python train.py --num_key_value_heads=10 --positions="rope" --tie_word_embeddings=false --init_std_up=0.0191 --learning_rate=0.0022 --warmup_steps=0 --final_lr_fraction=0.0 --max_steps=6887
MLP neurons of a small language model. Each row is named by its layer, matrix (gate and up: input weights) and neuron, and shows model dimensions 426-521. Each number is 500 + 50 x the weight over its row's rms, rounded and kept within 0 to 999. Numbers have three digits each. A neuron's up and down rows have the sign that makes its largest values positive.
A block is one neuron, or neurons of one layer that tend to fire together. After each block is what it responds to, as a language model described it from the Wikipedia text at the highest values.

L3.gate1028:541442508430406475442484464465489512547483555503502506427552608504519468519539476517502481463507546536576538546470479484525515556525467521535549492486480429603463517454510628560493487404497473503439552476385587461462509496477526444582490437465502471517513480504477493538504598475384477535
L3.up1028:446483530490477452514422434362556505531572463484482481484507481530506619469559517443561491443516577480546509620483427541496429419484526489479477527513457458492497487471445395511521516532462608587483550503515640475432502547548577568365481431413454486611512538487458469530475447535544467631
Description: Temporal/locative prepositions

L9.gate26:456514476457428506525574471457519585508535561493447478457509496582537609576372441496552573413494543552423550441451522565470566436547458423559416446498467452594557501417463458614481453460558488537487570504547535544368513420521509520526511443490562559510466438564442508462523460457388431517
L9.up26:438511438549458552458496504474569494509570456511521546492471521505439540588414453610568523412470523488493400516501457531466551492511457443606517477537468418530551499514453453517559499419517579542395574511440516398491487460524532550465578487477459418509521475492460507496435471520559492421
L9.gate159:555535539589426603465546513528535499421528491401450545421543386517643500472474565507482499551482459515409505483464470469486539523501441523441516469522518499519523463455487522508460552526486419529525460521527461436560590547519472415567580501603488589538465564430422493544511494465510501508
L9.up159:457460560493552510565534511496541514484536644496406485507501470530462587495454476512502501487491503540453521450538443422481539546605551530414544619518437486489501459560484499479501490406496451549539573568506548458508430434476508563553530464516576506508588490428475569477478509509504465596
L9.gate343:503507505573519442482561589545568458544454421510456509492520540476597525295515473489476522509463535529413441509530442600419549535531502448629506434482545465425348511522500570584500519474517510442514539549475444517469580502481475490501575466489525523534482515444495488484463466523490535501
L9.up343:489557456547486516438508545548508554475496515572450561535526497417502583442501508434552479464471468461516559422448484565476565464501506467609508452590460463440503452545534561502561464528515479454518435512540576480578509513542490456542521486464473429562480440515543457456428476391524553483
L9.gate345:493543456517562473465452550445521549506497490477503523448450446504470536436499496435509486464372568516521445485577581477439656410391526496488436557471517447550411426601413445468574514561481363521539562503502510558490517429456500474441554449456550495473544538583438541541477460530491502476
L9.up345:450533483470576465527492467512480510529584483417456458417535498428533512511468513488391477498501560598516400458521389408530446501517529503515589512455482541458471386470547574529564423398527482418532531546558572523481465587462488536442477489529455529486497492587507525456468489507479599572
L9.gate350:480516583543525469511473524532586449475503493559530517545588493525497486467518512553543522566391493601575526482458462526507542425522468454484502433529505455621589464529507460564446457386499476513515486437538556472558458490536444574396528500520512412534599546486486492464457492555572484565
L9.up350:417361491490493454457549500473556491508547582490495588513492544494458495520533491540532388471465479414470499519453563457527486551593566442498536524450525396596417405500426501415533499463490420488523553575505477456492395461518492482494525475533599471519537590503542525531511528549553564470
L9.gate355:445460592484574560523474476511440468483543517538514496509574506581467502458492540392514502461567482455468523507481529484419553468398590428452443522549489528432379605425553490465505514411467450528481554532497572515515520433501402536459533535401448540529497494433401443475589477524442555460
L9.up355:543481533475514625609568528493503447554446561505428490484545447500506413608482546493452478390447513550476541476524448546570468417470432484525498480459548537479453573472594500428456426528551447520548562536486478552490537437566489472530475437469484557427473479597507545512515490477547521478
L9.gate512:568436461524515464538537452446551535537507472472498526558550385478502466488535580429510453472462542469515601489430570545434507641460554632439494538504475460444540554539440559545535596503499569418515532559495549535555502545502456484511467453487382447415466535549440423605457418525498557596
L9.up512:573455471452482533541574526502581508533531491457560491505548354455503479462542530457555427449457541484522501466455513535401499576491496584438488501404492511419507513542488502507531603441417519427435445573435496401501449510579412488520526474508436453418501484428451446495508515481465480540
L9.gate625:581495548467411553490472518361488528493559523568497560514545461518558470585439438395505459449505484517633560466420602494456567579493533567447541451526553468471454411470539507444485473512454490471541454453502534423564567528573516434608553556520472500461442471568452412607510391492458551534
L9.up625:424515470559414518488483496549528461485476502619515467497501481473565516518433513448415487447585483538557558536463480435442474499494503435460402487414452483582577470521498482539519439560423524474520535464457442471502511515546551504517589512409561482583594449492429436528493401558488483529
L9.gate920:434455394518513555451467555508423597429613554567512485527442477499524415396634511570546482471469504482386552549472558505521462569529473505488524429381502509497465503466549506533588502497574500436515476488452519550503562574555513489426498504505521420608577475503639481530511513526495516518
L9.up920:570522496497372446495472462493442436541528549498481549484452582539494478525519476465529415496455589521488495477496524615487457496512484580424522541530528458472527463498470501480484481526503513543516463458444412570432510466532457452475453534522573463564586499452620509515520487521563551604
L9.gate1042:481565427418594467433506527527492568502532502538490478443467551428548540498546503466452527496512519513428422506481491579546522415414528437543464475489435561528526500479532486558438585514475433479512468352433429547525389474532558518411490424512534596524522513465455532473550495505474592452
L9.up1042:428403460591525490543572544482561594469533488563517524441511476469481456565499520597537491525473463551484433515514463422433534468428533545508485451492488582535546494585555491480544507473437460544642509509465494461468465554480459566505597461491435510504494507440536445622438486469596476474
L9.gate1070:526476540499450539457486538555492544469463518489535594407617538566480492445470471591557433494553531376490570488446446493498554526508503457537511511539503525461449575491550504503494533529462478619527448566499509524558504497490482498465494511504540435437435421511436560480500443472529467569
L9.up1070:502593503501526539527549606580447586481483421485608473447479532510492465439489421432465534490470499484403587384463660497474587507436565517569490500544518452521396454449481456456549441484561476540569458589556497494477566460636455484502550426535595563449422459474474473585434541546501546515
L9.gate1082:463454543465524546433601612558531558480437496456544540455641480580473512471484529443486534470476590449525567450427422416501443472478489480537513452484510521435517576532491526535480503498412527484631566559445558620477458511473513441497492520502536496433480410521500571484527506467609447490
L9.up1082:534513527491538512498492606480462543518469498560474448429563499589490492500536491629532484390543560572445469394588466533554482517479439508529446573521484487495454584463402544586543589473511460491572504507412531542575408530513449548549609449478389376546456506539501467568481509434505507456
L9.gate1344:551511517457521629502496478412433593552584496473466499470457513540512445549479486484560501534497546502472422559492462433543497453493523487528437505506604533537499465464514505577469494417553474436582465482418467480547468548439558436399552537471488495446569462433418508426481549469535517566
L9.up1344:461514493485397495512506568470502547451442495505473438488530517554460554416473504456494613536421488584562533485508534500483587400483469492560457546540454526489521521505516543515499562466523547541560474421384458517458493487452446478541533415565468602435389489598498533405446424550414568527
L9.gate1501:476445456535529587517521505587509494470515535465444510471444528508571494554462562515500487444474546581446569465521481458456491431530469467487471502581533486556511608559495449331563538489425518576569489444463461439528498502412544564459598581471492576422435450411541416534519543554515559499
L9.up1501:593607501508558545485534517526487537461419480460498521451536488442534497510413476529455409415540461487558441494563453543487517439568476497451423493527510495463516516443587578534469475455585438479485469602539470501508433501506515557543566574525582442522534508539507564493452521517557459585
L9.gate1511:405548507509456514440481440449454558488591555459595531438561472528486486435484457524474520399465467528486458474507538438498521478504493557457514541398473479519486479556495565576456536501474592470471477507570508493506572521526508505477482464499472495536496412618489492503509509508471460467
L9.up1511:506649424504543472414550461528463479501611502519448383464549514447502539520496469494462596520523520491475479468372515419476473490431477405489546472463548518474496504507486526496547437438486470558490520443530456471542468566515474561490561547500483459536481536511530435394593490575482465524
L9.gate1537:578622632568521501515480453487521546554506566545438559515552408581437595587451495487434431532484489517566501434529489558514540443476421540603550560473553472467482425467527484474541545502495547488579494585556544562500510632467452546351590484477466438447479525517478471504490536513550465505
L9.up1537:362457614516491493477572377452538510520564572463474515437461543488507423404426406525618503414537516538526464537572479400458458509514452454562502508561563527531402470546490517500482615569441484462489456512481552534527444565529439508482502539566506513525540476401579528473477492481540538534
Description: The word "at"

L10.gate63:496514569481594568482524505543438539541474506454470457484484577439436488519513496485465438485497490445486471413485497494546514424456484467492513537579456451468469534488480549499561417558455441412575386506371418535485449458524510428462553550476527612492443530520471520496455500459511525533
L10.up63:527506622571456539517542519440498482535517433518448588537513464453534517535489469519542584592481457584435384484517473617481579488546483383465492432450522554518539522537513568426518531579551461508525537437559537560504534431572456521429372454480430509419489435509547448500590548497515483461
L10.gate698:495506494500549465567511507480497400571610520450466510435503509466480500545470495536545459444569545567606532499540523463481550514535540472422600450479567529383535484350593400464604460496475465479498484481625436602550454531467518441455519499387557517494529463555506556528550554553515565567
L10.up698:480535523468456514460480579459482461401423508582518451453479544470385510466508435459408554488461420583484473528460463573376453478458550458481488576507450501553492496546489570465491493503470456504570450511503579457447473542514407518509478551474511516461483519536414433571437417560522519433
L10.gate1277:495488560499546490451476527544459583525491581502534454510501505529481563390534568512435488468530607504493560470502595458505533448471502412590433524436438469474440451415425469498505564500452523478528481568446436507481616577576528478568544535486490491475507419610514492455485536433542509507
L10.up1277:483486458552434500534544495493417546493478453535483517430509544498434523536499492495524544392551447545426564429529542455472478462466474462447439584467509577417453531485545465543512517443533456492499531603437531475543460506359466482577503478501473530490592460522546510544457547482561557467
L10.gate1417:411454550466509511480434592514543470523583494443456424520542485489477468470444394440545495438573547579528557508581466558588524512479477505582579501552510477480536557477498443644562465444458478545555518481501531502438443517563429506519419449591587531555516439569498538498519532452487396436
L10.up1417:502536481551380510426487577497450550552443593536522557431444566554607537460558512488564444488461550572537486443536474531527537499572556521517473499397479535555512451490468581489511470506444462464586466482396544454329439567506472525520512545473604518477515491622493528454510552521456380505
Description: Locative preposition at/on

L3.gate1159:548475476440501456472528450473495524454535437469437483564494487472592496497601455490522463469536513532521438556487430482474419437457437436458515495521546480443546497483573539466555436507507442473450445468518601503557468499503463423390392559531579518436548406348559489508517524495606524477
L3.up1159:562491420444451460510578409507525518502574471441520499590533584515548460510453364594483561470526439457560468597554443405477417560467563473514502495460475495490475547587504509482450483406509513543483500472490471532437491376453459448534485526466501456427493519438397546562494475522468486472
Description: Word-initial fragments, "for example"

L3.gate521:587394470514505554533488560517478494504439420427501517463489461479513501566535504442614444431541506509434450460494489503401609494525541460439518569464525439605435497634485473437507475504543511450429442596537481552472468514527473500483511482531460493506586446447440489590507538348521510438
L3.up521:551481463542503539417459466505553460422427427395484423528483518398582528486465488465563512464492497500410586505482505526448601544427507440490480585464501504557466426554393524541480465589441429469409453565526479597480478484525524437542504485505501458510530395436453472490466478365519473505
Description: Numeric range continuations

L10.gate792:495470448493490571501526425532439519620378551542462514484429516504512484458508483547489511478504580471496523463464476500462534426498516507554439504509566463515542466451534519443474453466514487475509516396441471537521466484519489441457508389443449454490467460540439478472589508560430494440
L10.up792:588453569482479603495509541485526556559528529469425473548446547482462460425600466541542518507541453523552444433381560434528443550418360551486465560525496500419551538431554585526599476474529533498486497508467441410496529500409539462454462465464484430449422484589509566517542444480544522568
L10.gate1060:552509509539525536554464434472482452535519427441464469420497533494442499427489494524476536529496547560549431451480533463517499507529472497541484446519552471429493411506538539508516540518486447464524491589526514543511529535545504516462528426536512458570518417514503499567541416564496471508
L10.up1060:516355568457535528541484522505536607500491438564435433481455528534534523493491479452528537435498458483451576391515537473469510537481469598504538548582463461429484559505459534476496478457476544563538386575544505519416442563512475558498511523465520466445463512486524529559554566458511494531
L10.gate1255:470497543453497525475571584504465461484546531367501583552434384440393494524497496485457492516552536511520476504556509559443484595561510601414486470569518521551522540605590565479450406519546483512555540492544484557563557575500472499445468544477453566573432605518386512473451403525461437468
L10.up1255:474505476381499535553554410499397482420492501425500574484467476562502393452472565518461443477498470409468475451424521517579559540378425435449521550509322569493533525535467480537581512446533480497491524497487502535576543533526572494501462483515452458585480577424569533407590457489534575451
L10.gate1661:452524537474449510518546530501488526499507396532498525456522496502495583509439445571528467428539521567436413523549565451463532546614426490521465528518466497553495511506412548543539526477530458473446499489596473442557463486464512609461434561451464500529450551470464562485427531484477609493
L10.up1661:473478513462517489523405421499472533452420534507472481517432481505482452461492526448566551644571526478471464481539505467503502421468480490468531419469563519467525494504439545585415491512495413484512425466529491507528500565499542549619626492509662547512562499473482503574562464466590495486
Description: Final digit of numbers

L9.gate69:489540452568494500473484611576481463485519392552430541490501513481588477476487490438548552498461513510454481503494477485519433501479504469563533525468509480562478521438410505521481413516452438534520557453504520536514342442490476590480495565424434498528549537501520511612529498428592441350
L9.up69:479534578590485535506460567556496422469444388487538561539534519420487494503532612460521522579466513459508407520519375480521494390464520468516498581434486470465481511477414484523485462543567437444471540492473447532434391444500471524483564484530573571506566558548442570545534463525473570614
L9.gate194:454467459576572426520467516416486565454558467471455520476488440527452471562568510460517566461513523536384522475544485389456470455516538479514461447588514543430449490489517522443601450586465500526505559468499547558568512463532468430468588383490539485477508572508522544561547473500483498545
L9.up194:518355443459506554500394538544529557529474525526599442505373433538458526490535437530525491434443434522478444515534529526525580435464546463595559567523425486414436512502466478513530497565453487516468488472556434513501545490384537494498508506548438532427453427436589500579550442491509528413
L9.gate195:530471680582451572459444633581499505491509516410481426507546478454500472535452484515563470509473430471425450528473443491430446422607558509610571452517538505491545497566518465523494573482384493476547424495500508552557421441461504451468502439593475492511441449443479545570518448509433483455
L9.up195:526512606543506506524479531569531467437528507508496499531487377559399447489555460551578583446523533426545484530539526435417425466489511529525498505445471549537496510497543525511525573443446505464460446417486598532531512519489486516619501440553436534414464527468535419532494501521479541503
L9.gate275:482520464459467426492514565474463537545473516474490482559533477474487529562604433533473515539433591594503518493453503586444443508499464487479519538533531521537520518525518459512501578422504482557492603551531496443444515460505500528438485526406536524415496588470484521540416427517506540460
L9.up275:473468579483482440479495438450518474490601593524505429499526465497497511493483529448478442511403533557503569624451510420498454451556403529424505458536473466495527421458507494483522498526517400538460411466507567449525558511528536510490497431621448653472518534547585436568484543585496456526
L9.gate295:546461496487457547487542501521563429502518526439475407443541538452508530460500606420559526481508445506486543527501487460544536458438515524454429525472520457529439563502563532434474448494449506532546513476497441522523422521456422543508568489472525486494484448359530585522530545569548531529
L9.up295:431446460456527492489490495457505565438519490464511518392574454537468462523430548491457647506551508474596448530474540544558504445553457477541517580485486394590495583530476555503501505475533474417540429461483537463476539503523460524503514523506574557517521548513501493539488466579535506449
L9.gate308:577501501468471512527485554484461453553514489535455518544450419438363462394498473392481530468486369547454525427567506542484546549481484469665408510559415535487467471537563492514584507545393468481559519482474426519407434512561585415510562544519393497568472494468466453497541615510444506453
L9.up308:563523451554519493505520511450501417562482496571454455488537457504374495521519542456598609460503400484608434465481584441496505443454509490545462485528476548489530458456516412459502493580377455474514536466443567546479441490588463362531491527503380437510532536530506566534578596454489567444
L9.gate656:509456441502477507559420497575496539606485449513491474469474549551454489427490464509418520551510562518544506556419526553473542443489531523583527368442556528434496487414442463449562451473375459416628568529511509493537546515498568469461618368578471571380421449465443511574458448520552505457
L9.up656:462446541489476534537442531525496568502450497552437428490521552546435391509538454511565488393531433477492467500614543484518516532556510546531495549483524538555557501534445541478421495486479520468510461471428483475568503491532454402547521528436426531552523515435528585571395524493602424500
L9.gate661:500546443564510486469554521510520486595559600466502495446597519445487504609506502436507467474466458409496489573491504450437517580530440508493457474516505518514525522508454525473535450574557492507407473484558434444545583506494451473508485466538511521535523505481579578557459458481451509464
L9.up661:557503464471498438513461444514528529547489490506422532523446488455428480495444472415509558569483540491502560565525505539529488517533505465408439518503417498616473398490610526484534532530518533463470449428491527474517521365435539500470463478398521491487526472551514497511534503559594505523
L9.gate896:587551506500491459564510513498461472432534331522518516535482455478504473531522429542477513399428522398544493434461517381481439504522497542513522494481498526468494553516477543452500571492498463467483504514524602460464531518523518458468434505562358463380598400548506494580536504532503480430
L9.up896:458571590543398550558477529555561406397484513449446415512466470568521446575499509579478552571439528473467542556412483501471440502424495463539540473470478536566519446446465620530567470564510473526584523511527520491466453495470588447420523642482422474498514502427475476509534489463460494451
L9.gate1146:493515561461464541476454601537510434559514495483405450509424527506429565491539511463588599396395480534477505474535504423483448566460477497502497487521530550549430457476526492505484483556521473482487449505444529576474502458475459446568426511571495512514537497479465550561534560426494561476
L9.up1146:535526519547512440504483534527516562495508536494504516439448478522539444520422416451434486426506501503425510431558477441509505503457487480487553491527414519572589520519473487443480503441524564458396441484394469473535460523521478418493531470540500541485572471528600406523500506478478523470
L9.gate1338:504507532510523523531508453510486508510519489464580426541550432399559492576553453511561497513474497517465555516472556431505546401489513458510566412449473500512480502507479447538506477501537531480504520422519508473521453524453574600518511450494541625480437427458526525534478514586428553502
L9.up1338:491486487437452556513559531513462478436486569472410530520536476397548506439479607506536559493464446500506483523495504473481466536496481513460533411505518451468498589500517507442439533426457403594506479524516510559608430509474472525550463605572614470565481388479542523584576546562530471526
L9.gate1369:570506428465534501552503485508536599436440440480567490517503485557527574546513420432517468533523483583414493484423616588594514410437375458484520542463504544478514482549527532535631542562607443517463467459495528630524513384545508484400538462449425530446586447537372505606538490518565562445
L9.up1369:536489482432559448502471529544521448482526476501499545512505524531505536379558685542444556561426446451413481466501516511456551535573545462517531510443460510474520469524422515552525548464404422591556515518515519486496458465582505439490419426482523534446621498550501513486412534450434601550
L9.gate1419:568435521479432558550563505470564512460483484567476571540548539426409500421556503468603531503602498548513503486538399501487555410501544532637481518462502577513601584517578473516492483556433464482539435440471509473550515504568449497479513440542477565550475572481537516524464616515503412453
L9.up1419:538572555480513408442463468486456614462447540561517535509546445580508427631547545499571529491453471422468498512461419541472471463439498495522504507555420543550535456400654525502525522490408399529482543502516467474538474551575570542439504518450515496469513497530537481591521458544504574459
L9.gate1523:499487461375469494578506537501548383410513530543515448444579551482609439564564511570544525493498508487468507500453560491468499453507518447490529508512530571449500451492605499485571464472508483636453565479548475519563600504530496477547553502535411523544481490516462517559407584458506465534
L9.up1523:539548533500456535490505455450541507414506481488563516485474602516455411493592527510482474447532510521424464453522468532385500510454539493546610504584493448486529558483525506570493477529494421611468487496525507483506530500496435469498483517477506553484567557448471545504487530439522575601
L9.gate1603:502462482571458430546529528441460514493561577542512468481479557461563437542522521476517467553434466509440496578464523486456404431503495455417542520461453507554500491559436502466540457597516462594514525425512553568576487464517510496485509539523432512410432477489491537669533420489471456515
L9.up1603:530487483532454393603512575491441502527563508492520434522465514452481604535538505425520481616557484555481506536522648535486434451497477565383483426420442543577504497494438410467456446555536587440462490467521496568622507422487539529486489394563494490523449473495519570624490502500498557451
L9.gate1645:550531679492517487499408485411567555430418475518542438467537554466495567529411571548474551521529490465472566413522437523429482453551536446470538495397550538487471428428467460572571561537424505493486506535570513519612448483538494493560400477512484520501571542450481490550555527402470576556
L9.up1645:564536428544655540514476535512572458581603428550550578396508467546406511459521547514476472503503514566512506529499531452529499510554560552467489551387496562459456395467525510520514450598536473506478491425549449550439557472531460437475443515508500492438484534641438433501561584463473439547
Description: Preposition "for" (durations)

L9.gate329:523418617465480439454586599525455524626489537507383498538558488544487492472492475514518540566410465522513484429517427520533466455460454533530444520491513592480488525513429484463472461488461451483535484460501486518542442510586553528457495482570483509438598499477542536437530486474551551566
L9.up329:533500522469445564499373456535668468476479542477457486435386468474550495522514455488552512499485566450545462372488434515535553410388358492542494456386504534554498494545394504428516451465506460449484615510515496499505486512465543463437520484500501438525566484493521487508464519569557538499
L9.gate363:437540560479538600470538557440559431522497447560497462437467564506565465589440582606546477584517546530498438603517418416522511482482513425556417418539603537486448409472524491480440579457423503451457388574432643536497521546474563616532468517566533495573562490570358500515470454577562469456
L9.up363:417462404607487549377455432418495450506602518519452541519505523575533550526506494512509538513526555494494411556507368489496515491437458422493541547525581520505539456446442553597462556504538498512476403517466501450462488580518498584549490423490497482527463509528449520561512510500530519352
L9.gate503:450434398480473464546438467456539476484418561487563467472587463503521512491522424505574390439533492512501463483484550416507527520370474529526482527452480515552535503441512502432508499546564573538465407426529543534548532534476539394523453410476461611464482539564346391449526562524474592419
L9.up503:450500423526536509509527512487489551466357474524470538479566510450456481522479588501473493515543508494423450532491599394476400532417461484562483516506375507474592495460521494479468497474466565417475453484591448574522536556496537546500433463495532561550574585511454446398518555460521628373
L9.gate564:505556498436441442573466499463580451569498546537490455441571510500569442560560511548545532458440485475533567525511421497572502536438418439520540584373517440592394485466556515534499524423419493497481435434568513487538560472601515418577452451604596609456591500449515459485467419576590425483
L9.up564:531634535456467496482472496531449457462590502421487612546523471496487378408576534461548522450510497526603542596508548515572450554513514410446460532594551544531452473455559461534490428507485513492458403539525456433445563416478516448590484412475509466494463539471495533528488415421478529486
L9.gate612:521501442469520604505544492450552565565399494532523460590551350462478491413509609441552467484494404491475468439496455370459522561482513509453486496506497432539500457451503469490467435412527430510504438455484419455475467578537483491624481435548485499452506533537527547573521476484422504460
L9.up612:611461543473437418428456626483526444432510558500438466469615491549503442505448486484509518488469492557550513596445528546418452483581493401459485473536506465508592480520519543447482461469527567478493503485560483483445625487485610540553525489452458586455534489376555564425543457462505490428
L9.gate632:547565538584458435503438483483418422453523541472500549536486481500480464503462502454503474558508502405467466508507517503559532496442504478490508544458430585552486533442528536417544503495569454570484412521485546497417481465452464511439496420468451506488386420492530491451534599503397522480
L9.up632:487471436550495551479461512450545500514509446386554575487550533530410548407492531522597566484330442518513511551461394457436559486564569453494493518554590499476515497445500576576483518450495512486562475468442530485498561476531475554510470457486441426551537504467329560473471443549500483449
L9.gate768:493408423499507508439452438434520528499487511449449416457508546476471528359529469459472447508494484513496499481572469534427533518593554518552495547483531420531492517556451548561523520582528552496519480496562460491549575469520412484491559587506506540436468538507368404442532558498409550554
L9.up768:511502456448470434530516496485429527499531415519531538469445505528502577539496523445522452537501447474418454403477543439544498573542444495502443436588590517626460562431520530505488503476495496447347486517519570473459461490563574472514450497454465526419460420415391419579569550623486527504
L9.gate774:531426558496419497501488545509482505465544465471517489566437507487502475385560497531465501408571439538455542530534486578540497551483495547488553478541451553500566394427527480461583542500613461522462488484529529624497505508417413479599567514503514507513554480520497534540511560555429471444
L9.up774:494453566484446517473520522487473439460458459414517481474518567480533425501584480554599439546445524478401545458567302579499525515496482575538566490493511557479521418493474510501504501482543437544488442503502454605479500504547518471514493541572585449509563477597523525449571533472409495479
L9.gate811:428498616467464534491596426448464504530485482436528513424439414480550514529493384445526488454572432510544515510437498377549469521479489493443427414591513504530429552428534551471567383462457638504539550532510562496511445366535470520519478521480471426482532488516497521611541424477547471465
L9.up811:468546623469456525545518534484531521484495566527434465456540420556553511477569404499523492568464399436550491455592489417487524479507517441444503409504556482458479430531438626438480466479408504436598508414503485419496550476492431534451493559466531415467530539510539492484569482464511516478
L9.gate830:542510509466436525520485527540488559524525529488510535501499428488433362540513438486524453557484554434629449517529552474479495437533480607497451488449531514504478493567473455447422451478457543532482498420451514535515513533499514413568417503600447597465538569496517488504538507515483497550
L9.up830:622491519434408589587503561446552396386428490498442487480524459482420400476560416382429526447510529403488450470576540552472482505508452527585451549534526469444508522501502423488546486521542529489491499539405412497572428526550517404593479510480460537478552530441482564570516507419519606466
L9.gate1068:472500574565467478505488556361507547485532492396513538537507547501357459532524505482463459481458584467517491486515518488464544479470475537456489503553505447458501486469472584493557432546404475560472481524480535523543549508425549501494377614511503539487515441449518449470464583550453468548
L9.up1068:565460550498459439483498565461531421549526478531583517529436506538553562430468481561436487455507526512399494493527516542531505549510442507476475432506431434505437474508443465586528472501464517526496494504601573523533506537521492529460580501434491449445540522450468552502513489555460541539
L9.gate1077:550540509469447472446558545506510461512472530503492492488466439453588500503453504482567573491500515497452422490464497469526525530459476493456439550431536482570531541538526526470524453389495472503492533471556427466485470513560612486441490509547479543494531508546493528545502549553405489477
L9.up1077:529578583416424524468448523507530490539571538415470571477521472486573527532538537490503517514502465475506468490491510499541502482534450546435457598514475509459475480515573472469497433546592509473567491477525445494457492595543401473418547515529423551432524477560398517448532554532571528441
L9.gate1084:542463585497549487547481552539511449560470565448497574420556513468446469558503513579575481559495540508511522426493510481446554420492514463501506465490639449524561479409544413405489432469487540486478570454631614465509553481471442532492495525582520539443354477519561536401499535420549445485
L9.up1084:533395468528594520507478379464498568553465564521526533552516407492446497486485501443479451479487480484485579559489542565512600516489550513480531440578591541523489436492516439521523538473496580552560426556486538491503479568574618518519483479437469569425517542394621424434537516511415561482
L9.gate1164:481508457515468503505412458455551531490475471378508475476470529578537607587569560472555525514591465526574547584460503499494517570487510494463457402543527411561553523475533508483476587493553480517518528496398485557482486448481489425467410419502482344533396497578436518551543545394514546503
L9.up1164:550547521381491544537509454481503406492469484486482539496419502516650540539549469503447494528492504454578510518429506478575518511537467482363639491490556524422521425492525481544419535455462449480413611495524443514514489491381474529562490501466602594552515434542393498492497486432536480440
L9.gate1641:467470496606436480479555456553466415510498480407421517612530476563582464449572530471599478489516459404407449470556487508505503459433413573529571517468564479615549471462495494463555623476592503515489434583452467548564573444515518445428423518489443432507435542417543456496568544451472511511
L9.up1641:590512525533411430437532546557436467468499558459602522506496508473386519478464570564513497483490495588433542529484475516484457492501490507561397393461485614487475502447590471497477507511531472575540405424489435514475495545464490495546444527407418502482536424423464456432578577653491390511
L9.gate1675:473414423512424485526553544524442519372522537414453520498499421510453482526593457500487616434405492445517531492519423469441539440558481540561540453596415444513462501447457510559532495465531437509493493577427474590539453457515610541587562463518555488460405600514463450551453623548491463501
L9.up1675:504509538498475455521518592406453436458587511396433488473491628491461503497553568494549518433445494540522498510597508503492555516578496585442402584522505541575522526513520507482587499507497525563539503495481521506518485553544482442524431543583496526526483536488413481557513513512525458445
Description: Digits inside multi-digit numbers

L10.gate540:512591513545433543608479555511559522467534539511475464474541531524426549505480571445427384500512483537554509479512512405488412480594552561503557573477446522445522437437516465499451540528439548391436392442506553455514613639527587582594554500536440630469644470503557501533473504471525449480
L10.up540:459543486596465548517584488520549541453471535507491475526524472461410502538462483418588473401431509485546529441504476395438538544494550415495484528540552543495493495511528456504471535415433490453486502503585495504486481516486588591573351552584526495410488430510576486469492580432511524523
L10.gate628:603483609415562460436512512529429544440448465489547449463436436510488484544555458523520533493506500416461484521427512469584506469545470544497445454430511463523441431517611546489528444509436561476372480499500497486544504502488600551467509479491540532331469498578543480499594519433483471509
L10.up628:492543544375463386479523486565492591550476413535515482452511414411483437493511528545402420410542451381453395419531501390496441463430595497432538446476426464450458489455571570520471509522427517507341493470494571453512550559497489492516497500557524451481555503432639463498471532432539532448
L10.gate681:470556482485562581449514541574466626467664482586433482473543541480396447562494518529500458438602399484477461483579456454429524553506544443592381452493421492510396432499503547490548507440446604465509364472557462497465465489450530598475486428627553505469527441508610548597509432571581490448
L10.up681:480496572474501497525490535521451420485466512576578517526401485432458482576483412542505499457528551498531526510470406477408391431563498459562550449494433519566519410435549455496563417436511419554566535435578479503547533459490528524507550396558489537420461473557483527503549513523481482498
L10.gate1197:568519515468496478459502521527529547578465528496500537512467454465460540518502549543590503432503526458436416462485507520540437454515488483494456445483481509516545478428534541460462521499523485477464509401477497456375399564582487474563534427636510511580506487454495472513468582550549599529
L10.up1197:656484514499518480496448427554431377565498416526488467527449474497573410465484578516429472505411461643517469414488472500457389470443464513474538538537547397401482455469589644454487470571387450514419387472556495547593488513477448499517507584517527555494554518490466519552524538599412572534
Description: Duration "for" before lengths